config.toml
n_head = 5
vocab_size = 2048
positions = "rope"
rope_fraction = 1.0
parallel_block = false
init_std_qkv = 0.0495
warmup_steps = 200
MLP neurons of a small language model. Each row is named by its layer, matrix (gate and up: input weights; down: output weights) and neuron, and shows model dimensions 0-159. Each number is 128 + 32 x the weight over its row's rms, rounded and kept within 0 to 255. Numbers have three digits each. A neuron's up and down rows have the sign that makes its largest values positive.
After each neuron's rows, "fires before" lists the tokens most often just after its 100 highest values on Wikipedia text that the model never trained on.

L11.gate14:152127100093155144142084116174142082114113141093118123153191066161099120103150083105107131107126169115168106079190158149116106083107138139095091129188145067101104096151141140072174138141172220160171169140121067168172130126174092141139072112091154176115150133167087101107187101116060120086145156117111102147118121077078103113154163086187167092088090110111136124158144117136128118138098161052151086096133126118163107088118120152097201119138082138117159146108145161121151109094125144
L11.up14:195126168136069111140172155123102142126064150130183145137138131065139187139112137116128103141167132064170076164118095141144124135073182129185109116166110114130126141129153080135093159082124079120076158084134163113113144070138135109141100154144156124114144114071137123162163113192119138090131105121091107167169102155092131139211098141111135179105145171104134151209158134149186067121124080117154118114154084180103120133090091114089039148178119141127114073161162144105151138131150168
L11.down14:198112168109113154133143171132182091103112097200123145115137160143103150077156152185119160100141095052174149151094133167132134110157172085171160101114097143151087074142158098112117102105149130135120090143072141111125137190072146122118082138168172137108098120174092090055121162154095088174089095109142082130092061118133104099116165096147186125092121100198134072123096143095103112120115175128134122127123084110165149118086139167145150187093115173092135118150112116118136141148109218
fires before: " ", " a", "y", "n", "es", " in"

L11.gate2:123095082186141192116119150122164099058096127058068091146152090110125141121148106118100122144112102166123131110078133107158174164147099136184088129129126074111085139165163094133138073109098148087083106080110144133120082194143104133142155157097134121156112144127062111140113094108100134137089108045095169099164105106158150147162093136160159128152163127132093098099085143190150130156172181120098131106142120193169131162204178117115105112103108111130147050176089096127144182116094160
L11.up2:148175148148089085075146168190100085091143120125122126145048111141083120132141103158126108110143125107101168135063098127149133050154138109109025113135124088066157120160129170164107110104100169066133170086195134152116112161125123131176149158182120151122130094103154119134149165158138125193145113134074115129129187105168192148109143144153155104157107151127046103133156125122136105109146174109105113128172162112120105120146078092108153156161124115102139076083175133210128079128101146
L11.down2:077099071102117076167164151184167090073128087142124098162152140117133106085132189119147114159131148156108148127134130169125160161119169201131085136150131109104092157178111120125129139135196119097144164089076116100088089162108125091151171158140153132140149174106109107143142119182121120164126122132136158108090102172129103105143128151117118128125152048095129141106102073172129071114212156183093183093163166176153163190146129145148124084138129117104219117104159159119192157079167119
fires before: ":", " |", "s", "."

L8.gate160:104114114126127145140134145161140185178101123144151152119178095155164118130148090103145141108104154145143184208140137058150128103176098168109151125193078173128126115139109151094145125114122117096107091178150083158115195141100094119151164124116149120094087144119151103139152160165113112055144166175129105165137152110108094114183058166131162186114185159158147088182139148103100171089113127109087137136153100106089074198128155031166146111102203149102095109121148162130135071127128112
L8.up160:136113120159085174096135129170164133093064150166116120081172166096171155171178116125082157085197156122130149118133156142118103112116135175088097140119076150188103094168134138171102140097129103141107087091125110131112145110092139158123142101079106128065058160135119124073152127098115133061168109172150133100153137104129095131127104096075155202127190153153152081180188094105145136127111137157108058141068177147163075154158119082100122093072141152146093113066134146118152107115099092
L8.down160:137117098125104129091096110165160170143073121089168125186117128129122106103108214102158169180178159128175142147151132123108133081151145144128137073138080119151145108133132161119125112148192185109095097172162094145184106115146129155184140109135124125130112163127143145144138102103167193138114106061135066110176087125072122144131194152138098096115139152172140075148141098094148113073146228115130116183087145065161078103103096136122157105136133161088114146119142141180117114137037161
fires before: "al", "us", "y", "ion", "el", "ed"

L11.gate216:122114112175116136088082123179125086152120085142133142132169154175136085095097107074092127088140144100128057169101091188165122114214161089139101117125119152134143158098162101127139150125135089171116073183123166164119152143134164089123139139087118094091100109097086135104140146068137138118155145125093153097108119077227130160137125128068115136134061159147166163106107110158113200132176155112117131083123130188109110106090101160099088100202152166165182165120111141096167155075120124
L11.up216:134154111226123122085103108086144169144167151134114178102119170130088153163130096129147170150142096103063195107144155184075149102144100143133143075102116096077077075134108153102168140143114072146128168119181127102133168101141157130131125095170147135125104135129152120190133117098126128159117117122108130089118110058144113144142126128142083097086180079156124150098155135164091144141215153203134160155124109147143099169187106148205112103174125156135218083134136120101178103116144112
L11.down216:120139123086094049129119115124065180129133056163130157106117111085101116147086113185156137117111138106163100106132126142186091128133128139117153187114104145105163154102163106142127194168044126130177097092087097144120118170164147167102098191148116122169104154112125101159159154094099070140148137129146134084119158107130088167162165090144179118137078177127061118174147099155079158112087148105082080166111116102118101169137161104065140171106126106080128133114103098147058199139153149
fires before: "s", "-"

L9.gate281:161163095124191114059126101139063143115146103087102088157103156154106150156127152155128108154113168112123104162181122132140121124114094093098086114125194105109082115092085139127097136141156111168166064123036159176136179115167130113136179108173166109089143165117087178127161089144125119160158101124127105101107159212097079136165184148083066109115141183133139075122097187129174111174148142120093089125157148120156133148153128160136111149128172107141143136196170062131090102144163144
L9.up281:099137139115132116145119101146130086113172116103150104094095064136122140196136115134136186144114130113132141128101147156146152136118101062107080065085133056150092198152125179092185108102127145135130124080093088183070161135141112106205143142222153132116151125165124085145100148101142099195123061115087130084098117173120147128090158129098087102122131090104143139093100137187155124087124148116104135167155114096085183146122090172111108188169172112155180126108196084117152111129146121
L9.down281:148125151160109187104124086082138144060167054125140144151145075123141165145119164109155143101141134143125104105140148197082173134092129146101116085157135186150172096058152162084141119141117174128131105143068090133135146073151121099144125135166150108155130196083166149150137075090129118121114135148087145149124129162125143170084051118122095200161125061132146172128160119192073144104161120129131157143116193117128165164176118147119076110123158124133122166210160112068079152160136133
fires before: "t", "ct", "ed", "unt", "d"

L7.gate25:116058094084050080124161122103128086143160118123196189126087168123165103173129125134160117140177059130098173083152120128133091077155102136131102130099173167123196152176205160141125133201185131103127087141130143114129081177093087187116091089152144118119133169111145144117163104133130091117118181143077096139144112110181166123116069141163098103152144187141135128118092133158174098138136153106035133124132107126189134167140147124106085084134084104089138112122144140119153135127149111
L7.up25:077161093066098097125112059137097117141048111160180112171099155161121146139118118119138071121133137126102144174088167095079125119142176136095147119122085084146149169096107122134146141119165081143064136138057135200105142126141156145110117150110156134172108101128149105126180123118129119092166149177154095133090127195052088116071113095117171126120168106123099117177045129085119144138173098126119093115107057141166131130128063145185129125093178100200120139123116160127088148105145107
L7.down25:161123125156148140097160106056123130127180092157122098146109119082095160144173096110089059148150159115133153111157124123141087098169128082180098121101147185133187132152117123061089135149109085062164116148091147127110140067100175151135125119108123201086137142093160119088133084143130164113134097117138177146177157116118142096138112082072058159135138161141104115152098143151172077072133160089196128120121123072137187165099119160109043160101134140078186166158112131089134146146151152
fires before: "ed", "us", "al", "ice", "it", "on"

L2.gate208:080112139141118116151152168156089121152123135109086172151112052165068146094153102103111108095149112071129146155107128107136135133098103118141105138123142123142106058088087177175123053073182107184141179162136105114116190166140074216199120129149143152140116153080152110178198074138110200100117170067154115115137145147133089113110156108089112146134129154132166119117128131165124130127143110128192107071150122093102080120149140164148122112177160112132123066135178163130121121194154131
L2.up208:146183111171139134154145111137140121171099088186118120208123061177112110078161122130105082104083108164158118126130082101159168224155149150130070105093110107117119115135178125194161183099121182139090120091133092115158040120117123156157110201212114090150104120107098075162154104121087144102158103120159128127142115084126091155134219115136159093155149149131104152201123137095100096079115109138094172154126096111128142141114123115158145133134149143120166134136138103143123184110101120
L2.down208:166142139156138108098117135141100146151193136132086114131081088165139069117123117136104106070102119102165149123085098162153111125099136140083106115102162099122146115108104109053151167183141101139144110137193163123187149041152128137157135146117051136141078160130144124085183131176082131137145176091083181134106209122138156091138130125191141137171131149156131140134116209115110117140164186092113177154144168121130118157157150138211120093123117128078089161134169054126131140135169087
fires before: "ri", "ur", "k", "op", "la", "hi"

L11.gate249:128073182188167090127076128156167126189142130155084157055145117203067174164159114152197125112075160146135146129129155138169140120162168154094115189116127104085163106070151117176118119105140210177120126146146166127131115118118112137145127142085108093083161135129128094129180156145121136112148113154149107181105059115087156155078101095097098109170176156078134047161111148189152172093160143100121097153120079147142156108115159129134104146110160097117107119156107124067117137106124113
L11.up249:088114168129164139139128130157150107162089097179103152142138102128111129171110094098132104109073162090082111074121147171110159138104157130074056142102149161085108119091156123117177122121159149178209106119116164164166056152156131022165136109107074124131175184127114131151117148198149132153162187158154107162139131137143170137076106128133083136105081136083089116137104129140123112095180153174107105142136094120177230130130102129185108151151112106138099122138105103177162130105090144
L11.down249:143134143157094100046094146164090079140143093152056130107160157112127108103218110119126124144132104090121164167129148119142068096139117135198175127167086149103139110133152138111170119097124098156110156135075116080119140074162128128130121130197165217146113127153104164167136082150146090113090129133095098170133118134120105120176089134158112089158142146151145097075077171183141066142142110097103103138190118177139111083131090146147082151115045129140104106081125171113199161141129135
fires before: "s", "d", "ence", "ent", "se", "ct"

L7.gate5:097155155138084088207203135163094139144126136149167159106117141082089149121110087114126174155112141122101139167146172224115151173086125147062147103150126114140165113203055138111155067182160131183120169153146144174115117135170140164148116119097116109092150103129057100143165120116130104105128171091117105101102140131120136093074145090085094167145168079116115105107108154143115132126190173129111078079111150105127149123139091127145094039100166105155155122098174123144167112117176125
L7.up5:106141106112081137112120132167084089128119151084154160125129067155136163141137138146094131088181171145084089130181141158111134121160119160140134140148097101103142137126144127100090137064104183125115035123138108126127159134109165158181128155174161123056217160179125155111121197119110131073102103154164125171087106130133126179106129128150120076079186120108114138117101073108187042156113129132183098100150105155099095103101127129082163090099099069160167137167183084118117108129141100
L7.down5:130189159165173102133193162047132081163101142109130178107108178157084204152157053090159111142097078109154136119103155162170147099116167141145113089190097124150124140135124175117192130178130162122082096150135085119178144188118134117161148175154127148121066135128161131181117080099165099149135167133186101110167132065087090137100126137102125152157164088146166132053130159142115170101132178114158172112128120100169116147063165128116121121128112129098107093106114150106149106120167154
fires before: " (", "\n", ",", "po", " (1", "ing"

L6.gate28:078090097151155093157082091086103171135043125086140133151131096166160109096120164124148124139153125186150092144106104115174074136095179112116128128150096123171136149147163119155147106150158158173162129119087117200120089136164121184139047171132056100095137171070094133125077124098140124108111103091106171101112159113142104150167178122145148101078107117095047105110117099104102100179165183145111135110097078116137141125183215142151128137134113081162134148143133102099146181149078138
L6.up28:156138085174179093149088125095168159096073128087130143094130160056124137141156177121118091123128132143085181090160159128139127125139092154109149102129127116120093136145112121193166139136146089187150110123146057159154178116139142194121091151134106122096034130120101130155082075127106078128140063076168161066164158154164080101157175108163170104107111133136138089158117070100151124137122181146136107128045144141079134164172167103183156100111104135136112149150101095141110181121083132
L6.down28:122067132139202183177084136100139123104128105079103136111134116164145115078155069128136161146111144081119123159186154162096155144128121130124132095126131061152167093102170143141071099154104101156160122144145167141172140103099107110150085066051131146169106172118098157168105112077127173151135062144116114191120127073148131164150114170113036078163106127129116111193133126117167158124081140114139097114096124160113094100106138065157164107094088140148070130102103144128090088054111132
fires before: "==", "In", "The", "==="

L7.gate266:132161158102138141138143116124118128129124134175158119093126163096126141100068104090121121132102128155106156097100200217147125119146090104188114133114124066144074183119121196118110061137141065120092090143140125143071140127117118078127159097135152155144176193117161134119110094124069079133101122151160090133096171203101162152106180072134178130112141101113135080144169106143103043149134158186102108151165174121130142152135230119157118167106080165150118131094144105100125150098124137
L7.up266:137184130112123150107110128045174102082083161158193109117129145058117162149056176122152056126114093102100161153066136179166113126084114075177081155126106148152129125069147119159084081163142121157126148131120135131095167131094120099108128143078086049143208114108122104130098184122091152139103134120160079130130139118125130106115123145113176130156151132115137114178184128065119108136158142112092122132187137121111185113151157083106096117143156156104138138174140063060094107093140153
L7.down266:172017085084138129120092088159109149099133137114130180094126153138175121119122102087132054093128154139157088142196121090097200103194151106164104122109180151094185082215098126092131123142096135191109108123159176141174121124110108168135091134105133143154080137141113088142102091152142176109138095120138148123106132077105159127115158159149107117122172129195148104132111140132117203139099159102101153161105063140154141120122108179055139099152114165165112127085143127105130151159119174
fires before: "et", "le", "u", "ies", "fe", "os"

L8.gate77:110119112049125115112155172135152181108103126157085118139133106123140082183159102087180157116158074123128158132066137119108125117166195084146110149155197090118123169209083150139161117120159150163093141130142130111117138150120117140119117133122125125054158106217118106147174133166142162095127166151186130127103112098107103113125098085096113099135121138098084076132145055140129175188138114091064170119160143059064097136150113118125098137150154135060132127127107072091094083129070116
L8.up77:115120117083178128083168114137171109110064080093088135136162161110100181112176149158118145116130164165127104133080129124098157110154106145188143081103173138123149147191083115093167141164145122114153111098133155121059094141159091079153134071165137141122211156158126131094091119154101126085148114084092111110117124124120133104120054161078122150146141111154185075153118075085123129128116196070114142098134147048129143137131119089127171123119187117063140058101100117143162064105152131
L8.down77:126133148145069120090175137164103143122078099160180107161207171150168052136151131107134106179137153151126158133110167137091158153173082096071166119150113101152165140070105123180124075113152145168126124145093102137091122136120067128158144072165219108092112134172118191093120145093149124130118130129139112144142075170115157145117114129084089130161118110176173110147141124160141120150069080124171124122124100119126122159141044128134135188121078130083143106170093166158048116080154130
fires before: "ation", "ate", "ated", "ity"

L7.gate152:142068094123169088134124097107113115122100159111219104099099138121102101137148122123130059120132092134089130069150142144141073102138208114100098106117090151158148141136155186157123157095112067112110154189128122097124129104097110126153103104164116119107157132075115108147123140101158178144069118150115092178134124085145126111187133118154127164053200195008130066152140119095128072107092127158109149118110129095146115115116134070147104105190102094095138088154113092101102116104153143
L7.up152:072081173159084081153123151125112191150112191140125159141094071119139144086137154120164155087088109127123126145106118132147079134107084124190142069109154138119075181161176108060170127119121139181097091193113108205073163122157130101171138109081153090086129207127125180106125179142133148094074098090145073152164094101104056093128148135112096157145115139107169106118160081116150114097115111136120126145156103140128128141138073109072098136119115157163114169192168127105117118104116139
L7.down152:166142143123128078107107127119130084216101122086160167120156185100134071139093121157120116161085149111133184117179066120180160126130131102127112123106162138162171152147096188198083134162145073087102152143140121161171078163096077196117149088124146153106117140117162127136098123106175152078153115109115142164159114125123143079172146131139188133139134149107143125154148082147131190163151148189088170190108045196105131093160152137103135090114052131123129111122132134109086181122129120
fires before: "ition", "em", "ed", "it", "ing", "u"

L6.gate319:144112170153110146107198165153117074113122136071137150116159111185141159198166103154144108126163118104143138197139111116112115065170110132145104140102136139125091130148167151107153205126079099097162143133180185087123129121180138163116139167163134093140092136141128071189091087087154141139125114146149161146103094130103153203129153079146089133178125197145132172126169152173120149125112164142117090115105115119118090153151113170153043086099108143101098183072127144137156143169109214
L6.up319:095145173135136133122127113129157113096154044143090162187148156145130147159111097172136201105120104141057118118148116188118103103102171161177170132130060083070130106121079148109115099117120188098157093152116103102108110153127179135134127130105121162166062151159132114078105163128122104099092113146143124116155100122121147136146085156142159128144131076154102159171072132161084096106186145194133128131099183046144079163075142078159173099196083080135160104139140127138105157095099159
L6.down319:132088068116112188115058140097195110106138211152138135087078120124087091132124151124104104161136114187149074131149192164117112104165120135122124165047134118143093221147125162130119133129126107112170126110141075107073149067115175082094123129050118091085130108158118090180113119162112068150128159126135126118142116156078127116099124145118136091167100137167169178118161143109178094140114184099090149146171150133126111123109080183109184153127068116110116151094174140133135137150122095
fires before: "re", "d", "ra", "om", "z", "-"

L2.gate319:114108174112145107143167180096087098095159162110149201163149122130111123081140131163138174129092114106129080183123110132162130127141128143170102132135123140183095070163086158139121114131164167173104066080138121090098125101164154189055136190163105130124144136096148154064179131114119135125157149152184145161137134178074209119146071066109046149057136112098149108119124135087084128166160130115130110130158159173135147168129176175158146117152112127150136101119111169057122153143132097
L2.up319:146119126171155098151128101177129095057161088152146194133093143103120169153097188140111138150139185066098113131120114169071159136155116159117112114142161139184159114074098143095136101112127142115105094173117101136117118101113141142131099205132129130147148145143077128116160120119107118113056183125159155159074126152112153171157151133062144173087109177121136078058147129167186143184161104128168133164100125115082192120120120122170134187092168135177136056138136171063147120090110171
L2.down319:127150125128180094111208135166156104134111127105169131113176156151102162102153123104152144139175119153142124116113116196072158104120107100124069093122160142116134091166076152186118141108133158152118093135132190130162161101132160126088115168171155108205121138149121111076130132088088117163158155176144094119148113216090169102106214102128101172121093205123071131156109151118112127132119106072112114148161143107156189134128124204168122112118059193149146124146122152117143135082075166
fires before: "\n", " ", " United"

L8.gate138:111144125108172098144128092114093138136119152127156193136154127117112083137138087163125128144164136111170141124141194120124091185130102135165139153186155149065147130132122176112134148140124123059124142102143166085132125067147118085065129106134082122207120154102046153143130143193120125144080125143128155058103105127143168134103130170123113097073168138158145114106136116164086080132108175098142157087158105134103049133112157051173156121171141200116165072054113149164095095106088114
L8.up138:076132088154119026136103136132189172109116188150134150131156123089142096132166108169165125201175104144129191119087178152163094128096140112131100123173139101154128163119119164105162123140095156078074166121163130124137124094133153046172156079128096111144073111049153163145140128128133141160118112111102149148141111183031090135171110113139179142146115168158127088096126161176093132127094116102110130099192119133136106108138135083094144118149067085088128107117096102139112166092122077
L8.down138:081154055095137150137137113124130131089157108092144115145111145126110175136128120120159164147085153106179075057053117078145127135151140167113118057075101194168152180141114172151075163176079109138106115136116122146183154110052118107112157163122146137138114078141103140134122147113124119101162164199117145106084142138105151088151095190117100149202135111120132120102083082104105079153116125092121128076087082148083130117105076180134121187154135150105126077136092069118132129168088093
fires before: "y", "es", "ct", "ad"

L2.gate256:099181140160079114135111121173087134171104097074180142144124115100135122215136076109119134094134124141167107142179124133174055137133172122151110122144129101113100180155147119142068158135171122134171129199092078129069111127147144088113177082159157104112155135122181165141112128114119129106142054117165159143204148113121172190129088128183060130109195104126151101118142181140143117113134160111199116084146131137078082109132109088126132076153086088141179135101106085112095128121095145
L2.up256:175088166082117123155112125153132077096184157161146162065127169146105082111127104157135098149133115104112121107090096119138099132119130149132142164135134144213105155095133068150141070078141118168099102113101103144153085123133117064116146189098114092107152143113173138204102119155186153162151080120108119103142110133143103123101163121081139116030117187158107105110104105142105141166171164084137101123095177134166093151153147120185127105133199096164096105049107156117175081081160099
L2.down256:102103121167116138049088100125077123157101033103121134065137151092180163145136067159143158102125147146139122184171151122150167130118158111173144103147134062119159104133116147131088119161112114117184158137103055181131092193129103148125077123170072122118089118098134176111096156193128083165140149129166094155095132176110157187117111151138135127141114155146095147110146125179110156103129103076170152060138085092128109108146186141106130181142152198070154117180123106126148110120111149
fires before: " (", " ", " 1", " (1", " 4", " 2"

L2.gate63:174123145128139120137091044115138094118173157149150101092077116086150088155081124129133131139099118114126133167139123108108126075072131092097138104110115178125132139172107161102141095103170106158097153157153125091044098175063104199186125173161119094141118127111161105097086165062166110146130103104160150168120065154148139163152118152176145082118135096075116059167122163062091158176093104088143112186106135139109125165120146092183128123110091184118104135136080090139156162099093102
L2.up63:179211173159066093082138109135083136125145153158124148102134118098141108121142166105149137171107121138160183177099119152114111128170143088107149123092136162157063140156099168146106122089175159160170098100137138063075155168163057139115100126186086137126139127136085179118175094100147153147122177097101122136065119117094088110149152140082143118168167139121117129119096110110146114145125115140127061165172156152107078101095127132127067142097159135131106130181188208124066156156120052
L2.down63:157084115057158091146108096095161066128088066177121085085097108112189081103124184101150097105080103123116125180129173134133143154134102104142153093144131125085140130136067135093149103092076103124103100173172134158128087144121158128112171148103139102151120108085191127150081166126123127189145132091144179202163136151126140220133118165120131169119038110134086124137129145096132115106135156150095142095054139138118148126123153131165134141094106128085168130129152092097208139112088177
fires before: "et", "le", "ri", "os", "an", "und"

L9.gate5:150109149104139119108134173165170173134142149140049193126135127155071095147183166132113189067139122081144134125101175111109135122151148106115153149171151127140132127158113122093182111126186127163062122118168131119058134111145094152163124092113185137079100083111105104102123143110096144142133069103156081182164039116126088103138132150029062098097143123107141143139110161129159142180131096135162140135098083081136121125079092171122088103163161093121109143154090151154141057144096152
L9.up5:132079124107081116126096125116221162162091108163127207086139076163155191159119139143165167105136118107141171154104143150105121140101122202138133191175099129128107120113065122162091107190120159083083045128144105124099145101146133136129138122063126196141131148103085118140153109116144167125081169136131097099181090085142095083148104108053108156166142114105112163157142129083117098128128159168141138139163145135133067125077120118113081106092116133100188172158082150124095087093100110
L9.down5:131118102163151080116115178124144122130068182170111165079167150112072117131114060180081117105160152185138141143144153125115172114123166066145116129162142141152104104182148101058154112059134143093123189123157097120160172121131161089163171114110109100119152162141107129106105160148173100123134100125075102196089142175050148196162084097156112078112139076185111148134138172133120143120133133142161083121086101139117150174155103101181149191201116119094150104119124087097120126125153132
fires before: "al", "y", "s", "ad", "ment", "it"

L8.gate32:110164171112124131163075110130111111097140148190149147108162202101069145096119098069087065155152185120170103127163184147131138134149135132092122127142140161160086132123167137166183134146092111186150134141089125180117126094138154115121133111123120076160124140122086093108129120145178116111178150121191170171102137101185216114108099100128130166094195147051201066126088075100156139102161153127169136150145129139120178159183103089130128143106131122092128153101073154116171130133169110
L8.up32:180128145133147125147141144153096087111117131110137124072197152198093161106077141143144130145076117116112030117100128102076078110129197174114193083210141158126135167143103099135159067141143164124170140148138177111109158114149150142084139137112145126146173119120195139149132104098134194087161139108201097120129144137150159118086105102135108183049164105138167146098110126120150144136121154095146110089093093107104076090130143081158121079150134130131138115153136138145202099068115084
L8.down32:136116163146131116105140150186167095064154155156115068147098143047143131138119136096168174086121147085097099104118184097134107128111107012051035116114118080184107080117118137078102132148117136099144119141134180140066133150089148155141119125128142142144121131119135156092151123107127150133098116093111069122106099113076120152137148091090086139133095137160164138069116087155131131151109140100113167157128170176179132126129160072080109139115057098119108072079144072082144154142147124
fires before: "\n", " |", " ", "0"

L11.gate64:122130169114156116131149106170146080059122165100086121123107130080126119157126142096112087173088088111076170118142104178165094073172054179208105159164169101140107119118183112173141173097100113134143094091114174152139115156133151113194163134183134059128166184144178091145068151111104137123156089194104090106151126099174082141138115128113140121107129091121109147125084083105119136116142123199148106140163133099096171132164124136177169102142187096104129128170147115120110100064090123
L11.up64:147085117126145147175145175163115121126092161128078137062091129114085184164101096150091183072165113069098146058144148165141106137124128136189100099126143062178117055147090096139143115125121167099082166092154161193079192136157125174096110168137138118163080103171104081087062156116126110134141156110096092126128042113141130093119101102116150102118136117122143135191150142159147149160150079138157134085149052132173134124160143121090116145167168103094153128126095146115126114120097167
L11.down64:142157128168094065088144077147126174150131088125173057086127110100148061137134048093142129140099147165145102078154120180118101114080161089069126125163074103099090159143150119155120140139145082141160160149110100105159109063106154100130137161122094121139123126093096087163093111168129131134126148078115146114137188136112194113179089138059117209163135146120060135092112159103087105143113139108112082162132132127126056148165106129163132097129098146145088147140073140151171121126206093
fires before: "s", ":", "d", "ed", " by"

L11.gate156:088186129093140075141202103136151106119133123119114200163081093155159114137130139135089154094175145081085167116122170123192123153136127107130110081141123103083111148126151168100103146104149162169152088126135173120145157164124116110104185157114164092107099147152129156159177056126079113185109161100122068137099127102134107104082156157106130027150156131122090097110128134156113093117084126137180105142175130174104138149118136129144105128227083128106134173212106145127074162107079109
L11.up156:093184096103124081132189103111158131078115158134072084144166104118156092135145185150137082086109105082106130101137188139120155136110135109193105121125111132082154099108152075140120134074167110204148119130055205080122125142080157081118145153135128070110110144136133109176086122146140113131150148135095120154094107042163075085097164096129142112144120159138104071118143141146141158094141118166155106113164102146123133136161136120167159105178084124174178121206127085120043113087138147
L11.down156:176112142077090150123133112125109146130146164097125169152174146189125192106042078036130190142077161163149067113202144118124096094087111192122103139143125109150168138208118140175116143182139144125097144161125153147137129096135191160157164133149134107108169120106169173093157165146089175158126151174160134093186166110073132198142115087115106114127171147108182138110134117137179099123108086154065152159127154130180104149125109163117124095108129146121089100110118127140106113127109141
fires before: "s", "d", "c", "ed", "ci"

L6.gate67:096115100130126155168117184102112149134177166147100124171113153134120180138136180113106159107100142152107111154118193095095170117113089133188152053089170076121106110120168130142110163132089126177142137112128080093166154203125148142144164130209097139103127100181158164165164107090137097172091069109138144155141060130104147062115129137146200153172121081090098101104135166138177065093123096125118127144213113145151161131116107143105158180085120112123144179142116074107105124155102152
L6.up67:106134190138149141119110116080218116167169150054112118094138132093144132138148135120157126141073161069102152173145210184203190074169110118179135132187170124136126155193132090124146085146089120120135108140171149158107108111145116118157190134145123153116166106123119147142164147118099118119130151159126114115089013120072116151098110113115100127151169125160142145168131123158148102064134188157058106144141152135119159128152091140118103105099094143138084133135115163156075160094151094
L6.down67:188145121131161124099146154171133185104119111123091122097103116102107065118105063084048126132112093115144090106049149086062117095131133089106151154135145169125141101184155164143083174132100116129102129137161228127070100126121141099143099063137120148119145096139131156099106113190153183102141066099191130151126133108118138176103162089085113130160098141123111160164147133130131166143153122103095143104127125102148071132086121149187139145143114118111157124127153180094163043196166163
fires before: "ate", "al", "an", "n", "ated"

L11.gate213:148139072125109077175149148086140147150129102065119196147130120151105119090074119088097118108108102155084121117164198136119159162100160104108136160131186108163159129139141149196096154129202151164066114151163098170131109153102113102148120124075102182094070077173103090085140129069151169118107135089149097139036118172139096162118133107080115084131143079116073098147056100124139136151126123142161119135100149103141155170099117102104128093119099134107157065136152099131174107074099166
L11.up213:110113161091154167086123129131203166141145129106126179120124142108123121143157166145132119135146121169182139075077111130153162087122154099110112110143124148168132081090140067190092200136066100137063158112195144160150098109180131087110128159173069115116157118139153164156062172183096091044111097090117138142123186138101102180157144134128174110154156107139126113203173124149085107104158136170081111152104103095085103162118175122113131174104149079091119125146159088134163135158128145
L11.down213:118111127119094136156141163173076102114152125097125041089106109184096110043145154100118116126103172125082192129119156171170113145085153124129142085141141199116075153164112118141180146152173154150118137196181154150142119151132122144109138137133153127079110068152101132161166136096119137111173138072113199138012143130146110131128133156132153152084124140106068111136165107162144110120102135086103127140074090104105124130136188156067098127132102169172167112122146134110096069159123185
fires before: "l", "lo", "la", "k", "lic", "air"

L11.gate10:141089109137092126082134156131151098111160162137125134165130180140139105130130118171137101098173105137118115136086131137109084130114166108138034132106159108104131111137137102124092121146136123136108059107117192142080118162121175120134207131124202128133122087119155132125123119076079163110160082170136066102077098106140152075095173141107179089073130098138103117159110103126140134094104158224102051173134134166121106169057137148127144095058090177129089108136095087129111174098124201
L11.up10:102093133161164111082134125123136092120185166160152126154138108126102140124155120178161153131174121136176156103121112184046095115121106196082103172143123087171130106189138066152156154127106110084171103071157180175079137118158110123098129147144135142148162137135153138090132125044113103164104135139102110091109119068114187094074148135096063149116156108135164110101154145160149179149067083121073125172174128088159083137075132146102115143097133076078121124163103125168118175098167085
L11.down10:101133131172084126109130182073088184084131116116067137139158094129133149085136072095120131114151127134154160118167192148117129112113112123113103186124134162083155118172078171084050107134088142141147140133130170164169189118132066123103120097145131111183115106127170177143153101112128133154137213113132095153090153114126151112129156155121123139119105100171124162168115012170141165163066140200100173167146148132180117116112143171096127124137141071122091149134107142143085177123142063
fires before: " |", "ion", " On", ":"

L8.gate250:148037105136103145134080112104180156124104096102146161131174153129131086118096131152065151103119198167126102134122137140108100128111123144124112066143137153121092113062110140176174100101158143124132131121194199147178121140143143151133111141073035158149107141169122128107095052114201197087107126140089130159093138147126126118158129091067154129108069086073136149170124137088087085082128108098128087124161063115081133081090177121122168104112144108146145173146123122105094134123154152
L8.up250:171122154113125048098155106091159119167124148097140149136180173134116173138148143113143121118101149123110145145145105179124109161107193178117168155122166151105069151134145151150164092178157115160152134101111141153171143170217188117125108113174172112144115176125115159130052117148154133122071134120166127119109142174113103146076114120148114087136143089088120152185122177061079148056128166117097088155150105144070096117105101138126120096043119119137149097138173093135084131094085207
L8.down250:154104105134163149126087137168144132114095163107121154143101148188139105097102148163150167132147093096158174124115105124120130163074078077167114099144081099118106107090103117097142125177047192174112155146125133139099144052113183093130145131094044114162136113110166118182128105140100127163205143109105117100098143106164145132183146129152168094151100167129145114073098094104096120195124188134153111171116131131119106138173144172152096156089092093135226160110177132153159062116101135
fires before: "em", "y", "ic", "o", "se", "d"